MLP neurons of a small language model. Each row is named by its layer, matrix (down: output weights) and neuron, and shows model dimensions 144-207. Each number is 200 + 30 x the weight over its row's rms, rounded and kept within 0 to 999.
A block is one neuron, or neurons of one layer that tend to fire together. Before each block is what it responds to, as a language model described it from the Wikipedia text at the highest values.

Description: Prediction of upcoming date
L6.down109,182,203,151,188,170,164,205,220,224,190,227,221,200,168,164,198,216,191,181,179,236,195,185,156,195,226,169,180,234,222,199,134,183,219,219,216,237,186,196,255,231,222,225,207,222,221,214,212,186,195,151,204,166,223,168,210,260,208,222,200,225,196,195,164

Description: Line-start list/table structure
L2.down165,167,188,203,248,249,169,241,172,187,181,237,205,162,191,146,191,251,236,145,193,202,209,278,186,170,239,192,195,162,184,194,181,154,194,179,198,203,186,232,185,246,191,196,201,209,166,219,197,222,208,152,214,217,184,191,218,191,168,200,165,188,195,197,228
L2.down199,229,211,187,208,215,245,207,239,159,163,218,189,209,153,139,198,200,197,165,205,176,173,196,241,167,211,213,209,168,154,209,231,167,168,254,214,222,195,155,231,249,148,165,214,196,209,174,181,189,222,196,150,204,179,181,194,180,215,195,171,207,254,212,235
L2.down280,164,170,175,206,202,217,197,236,181,214,225,185,240,219,179,219,190,221,181,183,211,249,209,191,193,234,190,202,179,180,194,206,205,232,169,260,191,165,166,177,233,229,178,223,160,164,212,189,177,174,204,193,213,262,214,203,255,230,179,194,178,203,181,218
L2.down983,204,200,229,190,154,127,187,208,221,223,216,209,164,166,125,219,218,201,252,192,206,191,245,179,251,194,205,174,227,201,228,219,185,181,167,155,166,211,253,220,199,201,236,185,218,221,198,200,181,169,176,156,259,221,178,210,175,210,157,192,219,199,248,198

Description: Born in birth parentheses
L2.down105,200,257,232,182,194,237,228,233,177,222,178,229,206,179,181,209,203,194,205,224,240,213,243,196,191,220,229,195,158,176,198,225,213,185,203,121,236,242,195,162,246,223,165,189,206,224,209,185,214,199,144,179,167,182,238,257,219,239,217,199,179,195,201,238
L2.down191,175,215,205,178,132,174,239,163,238,268,205,201,211,247,214,191,185,219,178,185,170,220,216,169,194,209,223,214,205,208,198,214,156,145,167,230,209,240,192,173,180,203,171,177,199,175,171,226,209,219,192,253,237,193,193,177,257,191,154,226,211,136,183,201
L2.down393,222,172,140,242,252,188,235,197,175,184,98,148,176,222,238,222,243,167,232,191,175,227,211,258,237,211,169,163,255,207,163,165,250,159,227,177,190,193,237,170,206,223,214,219,213,193,166,219,193,250,187,201,194,229,169,183,190,216,142,173,196,237,241,173
L2.down913,171,200,187,202,186,175,178,204,196,157,201,167,193,218,184,217,182,178,186,228,173,252,221,256,176,210,223,175,233,253,197,203,211,190,227,209,194,207,248,198,148,193,194,171,156,158,176,256,139,213,150,143,212,205,159,205,265,238,180,211,172,256,179,233

Description: Structured-text continuation points
L6.down287,243,170,157,205,176,211,227,242,189,183,170,187,181,212,200,182,223,142,233,207,152,260,206,207,186,207,174,162,213,183,196,236,242,201,220,233,120,205,187,184,198,233,164,176,134,217,166,131,229,198,198,209,197,223,209,187,172,167,242,189,181,241,238,265

Description: Section heading ends
L7.down14,231,194,166,249,173,233,237,224,164,179,219,177,212,188,183,150,204,253,208,172,173,156,187,219,211,229,160,173,187,203,183,224,218,206,163,140,175,234,205,175,194,179,161,209,157,140,195,217,229,212,225,195,172,267,177,188,189,197,228,192,169,213,187,164
L7.down45,208,190,168,234,180,188,191,198,210,188,199,254,180,215,190,138,231,254,207,236,156,270,136,235,199,232,170,190,197,222,226,228,256,198,204,206,222,225,176,198,208,205,154,207,242,142,201,170,177,227,190,219,173,202,189,174,239,233,149,200,230,183,220,180
L7.down73,238,260,197,230,148,148,154,237,156,261,241,229,187,174,132,224,239,192,221,164,185,103,186,220,182,182,201,227,270,191,154,209,208,206,219,181,216,194,172,232,220,204,180,195,227,240,197,156,194,276,221,248,165,177,262,201,239,200,195,241,217,152,161,228
L7.down203,208,233,215,154,196,192,171,245,218,150,161,187,166,147,168,282,168,212,209,175,207,163,151,185,195,190,142,229,144,224,268,223,234,242,270,216,213,212,232,154,184,217,233,174,161,179,196,252,239,229,219,206,187,194,162,173,179,218,204,238,220,185,255,252
L7.down255,203,195,228,192,184,215,204,231,200,226,199,219,185,193,260,150,197,207,190,213,190,166,181,182,240,154,225,209,210,198,194,208,212,175,193,183,196,123,218,201,162,205,186,176,224,211,208,221,226,174,206,157,159,158,245,230,224,246,188,220,269,185,227,225
L7.down320,202,203,238,195,210,182,215,223,242,240,222,131,211,171,200,228,192,202,168,231,179,186,140,218,184,178,220,141,199,196,176,195,300,228,188,182,175,241,127,200,145,186,225,210,205,166,204,170,210,157,178,222,216,150,184,182,253,223,239,250,191,232,184,222
L7.down382,175,216,220,193,169,215,233,228,193,218,185,150,170,198,227,234,216,213,168,140,171,179,232,193,223,188,163,198,144,192,178,173,162,215,208,225,142,175,234,222,167,224,225,154,201,178,185,168,192,214,155,204,177,228,255,164,236,236,188,169,187,192,169,224
L7.down394,171,260,198,206,188,173,182,161,227,199,229,163,134,197,179,233,209,229,218,196,195,183,193,219,232,203,191,254,193,213,195,226,202,194,203,171,197,250,213,224,160,192,196,181,176,219,203,206,228,131,200,157,230,198,173,182,253,197,216,249,162,207,177,175
L7.down405,219,167,166,245,221,174,216,205,189,231,161,250,186,232,207,177,204,218,199,221,231,178,243,158,191,188,197,172,240,166,208,201,236,207,230,214,184,183,219,180,196,242,198,209,181,194,206,255,224,216,219,184,235,132,201,198,187,223,171,193,191,222,161,212
L7.down459,171,185,201,180,193,219,249,186,165,197,186,195,205,186,208,161,185,214,174,149,153,280,217,228,178,218,219,217,192,257,154,177,189,179,231,217,219,172,231,227,154,178,183,218,201,211,194,199,206,217,201,214,240,193,212,174,187,157,153,241,174,197,228,258
L7.down630,227,191,224,183,253,210,182,219,230,199,162,171,226,185,222,221,182,186,217,186,214,264,215,154,252,211,256,196,219,261,197,197,211,195,195,160,226,231,196,202,214,227,177,156,223,174,243,175,163,180,227,190,180,181,146,266,210,184,240,179,189,160,221,155
L7.down641,180,179,170,235,175,230,181,174,234,141,212,201,160,171,197,214,208,239,229,186,224,271,129,185,230,229,174,190,229,172,207,218,167,166,211,179,116,177,163,251,208,240,213,224,211,197,219,164,168,166,252,206,220,215,215,184,194,229,248,209,245,159,219,163
L7.down719,218,155,230,174,212,229,217,196,183,160,198,155,203,129,199,168,166,197,237,136,177,293,191,188,273,228,183,204,187,214,206,194,169,211,226,150,215,197,220,163,214,244,211,194,170,160,227,167,151,245,188,206,210,164,196,162,227,190,242,177,226,163,186,153
L7.down822,224,244,256,216,160,225,179,238,182,204,258,266,189,189,177,238,162,233,174,164,175,171,202,199,187,185,166,232,154,141,155,214,216,176,240,193,216,180,217,217,193,158,225,197,179,180,193,196,209,277,196,246,173,189,197,185,150,212,187,250,206,242,194,206
L7.down901,192,207,208,127,211,233,182,229,197,237,178,223,215,130,231,185,198,141,213,199,198,173,249,164,221,214,221,204,205,252,164,185,246,202,250,201,179,125,155,233,203,197,199,214,146,184,217,213,228,160,191,222,209,183,210,189,211,191,199,180,177,209,225,173
L7.down924,168,211,212,233,208,190,188,198,173,247,182,211,216,172,157,195,210,216,209,232,207,169,185,224,172,182,222,187,236,231,232,166,206,239,201,241,233,242,170,223,214,228,239,185,183,235,150,225,197,201,225,144,184,189,169,218,199,112,194,207,189,167,179,187

Description: Article-start copula and structure
L7.down24,230,192,203,176,203,165,191,213,155,169,208,260,167,246,195,229,169,184,230,172,250,224,191,220,146,221,145,183,174,194,195,228,168,193,258,208,196,184,187,221,156,209,214,223,203,152,276,193,219,207,216,250,187,242,220,231,195,189,184,211,182,221,203,203
L7.down83,199,140,227,183,146,216,137,198,230,184,197,147,215,201,205,226,221,177,200,184,179,193,137,138,193,185,171,175,185,267,232,162,190,195,163,193,205,160,200,194,182,238,190,185,213,186,191,191,166,238,172,222,234,170,174,192,205,208,213,214,177,203,191,212
L7.down106,197,213,180,215,241,232,221,187,166,182,217,192,185,198,234,216,239,162,218,162,237,234,206,211,205,153,203,180,189,210,228,190,244,146,230,229,224,232,187,188,205,191,227,261,186,171,209,159,160,222,192,264,193,228,215,208,210,199,241,209,154,231,267,207
L7.down170,198,262,172,164,216,148,138,178,145,170,264,246,201,247,216,209,234,194,194,209,220,189,215,245,193,184,224,177,154,244,167,256,203,170,235,214,205,232,187,191,205,218,263,154,221,219,167,197,234,214,161,252,219,148,226,173,211,184,217,160,241,216,246,250
L7.down185,215,178,239,205,212,241,211,172,255,230,159,190,161,216,236,162,189,241,111,240,179,185,201,179,187,228,190,188,232,141,151,198,213,172,216,197,197,185,213,238,219,187,231,169,268,253,246,183,166,211,147,234,182,210,233,205,161,185,194,180,201,203,158,208
L7.down235,245,194,204,191,197,232,212,150,224,175,206,184,229,215,207,217,159,171,195,170,199,188,237,185,186,198,180,185,199,225,207,183,230,171,227,157,162,178,202,161,230,203,241,213,211,212,218,198,202,210,181,170,206,218,155,192,233,185,178,231,263,183,151,125
L7.down274,195,197,154,215,175,175,189,242,191,153,156,200,160,205,176,228,216,157,203,232,205,203,227,204,185,176,164,228,165,153,258,199,184,168,179,187,209,221,206,210,169,263,176,174,150,212,221,184,205,234,267,184,171,210,238,168,177,191,195,250,164,170,213,194
L7.down473,226,204,206,184,209,178,234,232,198,193,191,207,153,188,244,202,172,225,183,187,175,222,170,199,217,238,205,178,129,131,223,185,188,189,259,173,204,227,143,242,200,222,141,194,207,235,231,182,158,233,201,227,178,181,218,159,150,216,198,230,213,123,235,180
L7.down498,236,207,224,193,205,223,165,257,222,197,194,201,216,182,126,245,221,211,201,217,189,185,205,163,172,206,232,267,194,185,184,187,189,177,181,252,207,217,208,151,232,201,200,222,205,205,245,132,206,259,242,220,187,143,203,192,193,178,192,181,225,160,214,177
L7.down512,189,204,234,221,165,245,164,204,171,207,226,210,180,187,214,216,216,159,226,230,246,206,249,195,141,187,148,208,212,240,252,277,179,158,194,175,182,220,196,228,225,181,202,201,233,212,211,183,229,169,214,196,202,187,188,221,181,212,148,168,202,188,243,176
L7.down571,187,158,205,248,209,182,201,202,192,109,201,202,181,228,198,242,222,191,207,219,176,189,210,243,211,195,238,224,216,181,193,231,187,158,211,221,224,159,212,138,218,184,223,223,244,200,167,188,176,188,202,146,223,213,185,196,187,210,205,169,232,272,172,186
L7.down847,218,163,202,238,250,210,190,244,182,178,187,171,121,287,173,233,250,186,177,198,192,199,185,153,207,176,203,187,209,160,209,212,188,203,178,227,172,261,224,165,206,197,230,176,188,244,172,211,217,204,223,170,205,220,197,157,200,265,158,194,215,237,184,179
L7.down923,286,193,239,191,205,171,205,204,152,199,213,180,189,177,234,175,169,212,199,191,149,288,206,171,174,250,182,209,218,213,140,220,215,209,216,222,190,159,241,216,244,198,250,213,137,222,184,168,200,220,175,197,181,194,199,225,205,210,207,125,194,208,221,188
L7.down983,222,236,179,220,192,221,225,187,184,176,208,217,180,253,243,237,188,200,198,216,201,240,214,196,199,179,162,177,209,165,218,208,219,199,227,199,274,189,209,177,185,229,187,193,221,116,237,204,176,191,202,165,156,215,136,175,165,218,164,242,212,197,201,204
L7.down1016,232,283,153,197,220,189,234,260,209,206,172,235,156,231,193,265,247,178,147,196,190,179,227,219,205,221,205,168,144,240,176,179,168,158,293,220,244,173,253,185,225,227,237,205,242,190,256,216,211,200,178,197,226,175,146,204,169,184,221,155,178,258,216,230
L7.down1017,188,193,139,212,180,210,202,187,182,226,170,188,213,209,197,166,209,185,153,155,142,232,176,199,230,177,211,205,177,269,135,184,195,204,222,239,231,252,218,158,189,179,201,201,177,220,239,211,177,180,169,263,212,226,260,139,204,195,239,196,207,128,211,200

Description: Section and paragraph boundaries
L6.down62,171,196,195,195,100,185,251,202,173,226,192,230,238,220,193,155,228,224,247,188,183,181,232,162,180,223,174,232,248,205,239,220,217,238,158,226,202,186,204,199,215,209,199,156,233,234,220,178,249,232,196,208,177,204,202,231,186,239,167,177,195,248,192,221

Description: Birth-date year digits
L7.down85,220,190,170,217,150,227,215,185,196,179,236,214,205,246,215,192,201,200,156,171,202,163,176,209,174,238,208,162,212,172,140,197,177,139,249,174,247,171,185,235,248,198,217,230,218,196,185,161,211,188,210,195,185,199,152,208,198,231,209,183,224,189,147,205
L7.down253,171,165,218,186,192,169,196,137,202,177,159,178,230,207,231,216,195,211,181,166,164,153,232,136,245,237,179,193,203,166,217,211,215,158,253,245,142,258,220,238,226,184,239,213,230,238,192,189,150,228,218,200,187,194,206,227,219,226,159,143,191,245,231,212
L7.down285,204,187,238,229,237,159,195,175,183,204,214,241,211,237,231,169,231,203,198,215,225,203,207,231,214,282,228,188,159,248,165,166,237,182,194,145,222,217,236,217,237,269,222,226,213,237,163,197,162,296,202,210,169,197,197,182,209,145,239,205,172,168,187,206
L7.down298,205,186,148,195,188,275,145,224,231,210,194,255,171,224,185,209,157,161,207,232,239,179,174,187,188,137,184,171,210,214,215,198,156,226,214,182,198,166,241,257,236,250,193,246,197,254,196,189,223,222,225,144,163,194,117,224,216,190,231,206,195,204,215,242
L7.down323,208,142,191,153,208,200,182,185,207,215,211,187,237,127,228,160,221,187,198,226,222,192,211,219,211,171,220,207,249,190,156,213,229,226,204,237,244,167,216,157,228,216,232,163,220,179,201,182,189,244,228,222,219,211,250,210,174,203,209,258,179,217,251,240
L7.down326,196,142,220,147,255,230,183,233,192,175,177,220,250,244,283,152,160,244,195,251,197,239,217,208,179,219,193,216,207,193,215,185,167,176,221,237,198,196,177,234,150,226,157,216,234,220,228,209,143,217,193,176,213,190,202,168,240,209,174,218,184,213,169,193
L7.down440,201,188,175,210,214,201,173,223,164,217,200,160,227,158,202,236,191,226,159,190,151,227,131,267,178,266,185,196,154,190,177,244,245,264,252,208,93,175,213,173,188,177,196,225,180,241,212,206,197,191,201,254,154,216,187,179,170,233,235,173,233,149,189,182
L7.down450,226,179,180,193,190,218,235,195,190,181,229,214,169,250,186,195,187,213,169,209,221,184,212,156,145,203,191,163,183,183,184,153,218,227,192,259,187,208,213,202,214,181,181,184,196,186,172,226,173,209,131,204,170,222,121,164,266,161,231,188,207,220,202,213
L7.down542,148,199,212,205,235,204,199,214,228,221,252,211,165,163,157,199,158,261,192,214,264,168,235,203,216,208,178,212,211,267,213,215,188,208,221,221,176,185,151,172,259,187,194,185,267,242,238,160,187,198,218,211,214,157,197,177,167,171,197,214,264,193,240,196
L7.down557,222,190,167,157,235,217,249,124,253,152,199,208,192,239,217,180,199,209,191,194,206,207,205,223,233,228,188,220,204,252,215,212,219,200,207,208,149,230,147,188,188,162,187,226,253,181,155,175,187,202,189,203,201,184,234,179,207,216,155,218,195,214,221,203
L7.down584,171,188,206,220,174,195,220,197,181,272,197,200,218,237,182,270,198,194,187,181,218,204,254,160,204,184,222,214,193,186,243,115,219,201,176,161,232,172,216,141,262,189,183,200,160,222,184,241,266,153,220,256,182,187,212,219,158,131,208,175,224,244,206,206
L7.down598,183,183,167,220,167,198,245,163,234,218,199,156,223,204,150,227,189,213,144,194,161,270,211,191,228,211,253,235,181,193,223,203,234,186,218,175,214,193,215,165,223,148,174,200,223,222,170,161,173,176,173,253,197,188,272,205,239,195,157,230,192,232,228,177
L7.down687,201,219,209,193,202,176,185,218,154,199,171,147,202,188,142,211,178,140,170,230,172,270,169,196,179,246,206,228,155,241,263,196,204,169,185,233,167,233,188,174,208,207,193,187,260,220,233,209,160,193,173,191,235,218,191,228,208,193,209,179,211,171,240,207
L7.down813,200,187,226,227,227,226,173,196,204,145,201,198,251,227,197,208,214,172,231,169,205,245,184,228,213,179,193,177,185,167,207,244,208,213,140,254,204,154,216,191,251,222,187,158,199,196,199,175,226,218,251,193,226,143,189,184,173,266,181,215,124,249,222,174
L7.down891,196,142,136,149,252,213,225,196,168,179,209,156,206,220,264,209,168,177,149,147,178,242,216,155,137,217,244,199,196,216,168,203,230,180,211,196,162,212,222,159,204,202,227,211,233,178,198,210,121,201,201,176,193,239,254,232,240,158,218,183,181,239,180,185
L7.down1015,215,184,197,130,184,166,194,180,237,212,187,234,202,195,174,181,173,177,235,243,222,240,225,191,193,211,203,192,241,150,177,234,201,230,213,216,235,197,233,157,237,150,174,197,241,218,133,173,182,221,252,196,241,268,173,174,196,192,207,163,199,203,196,212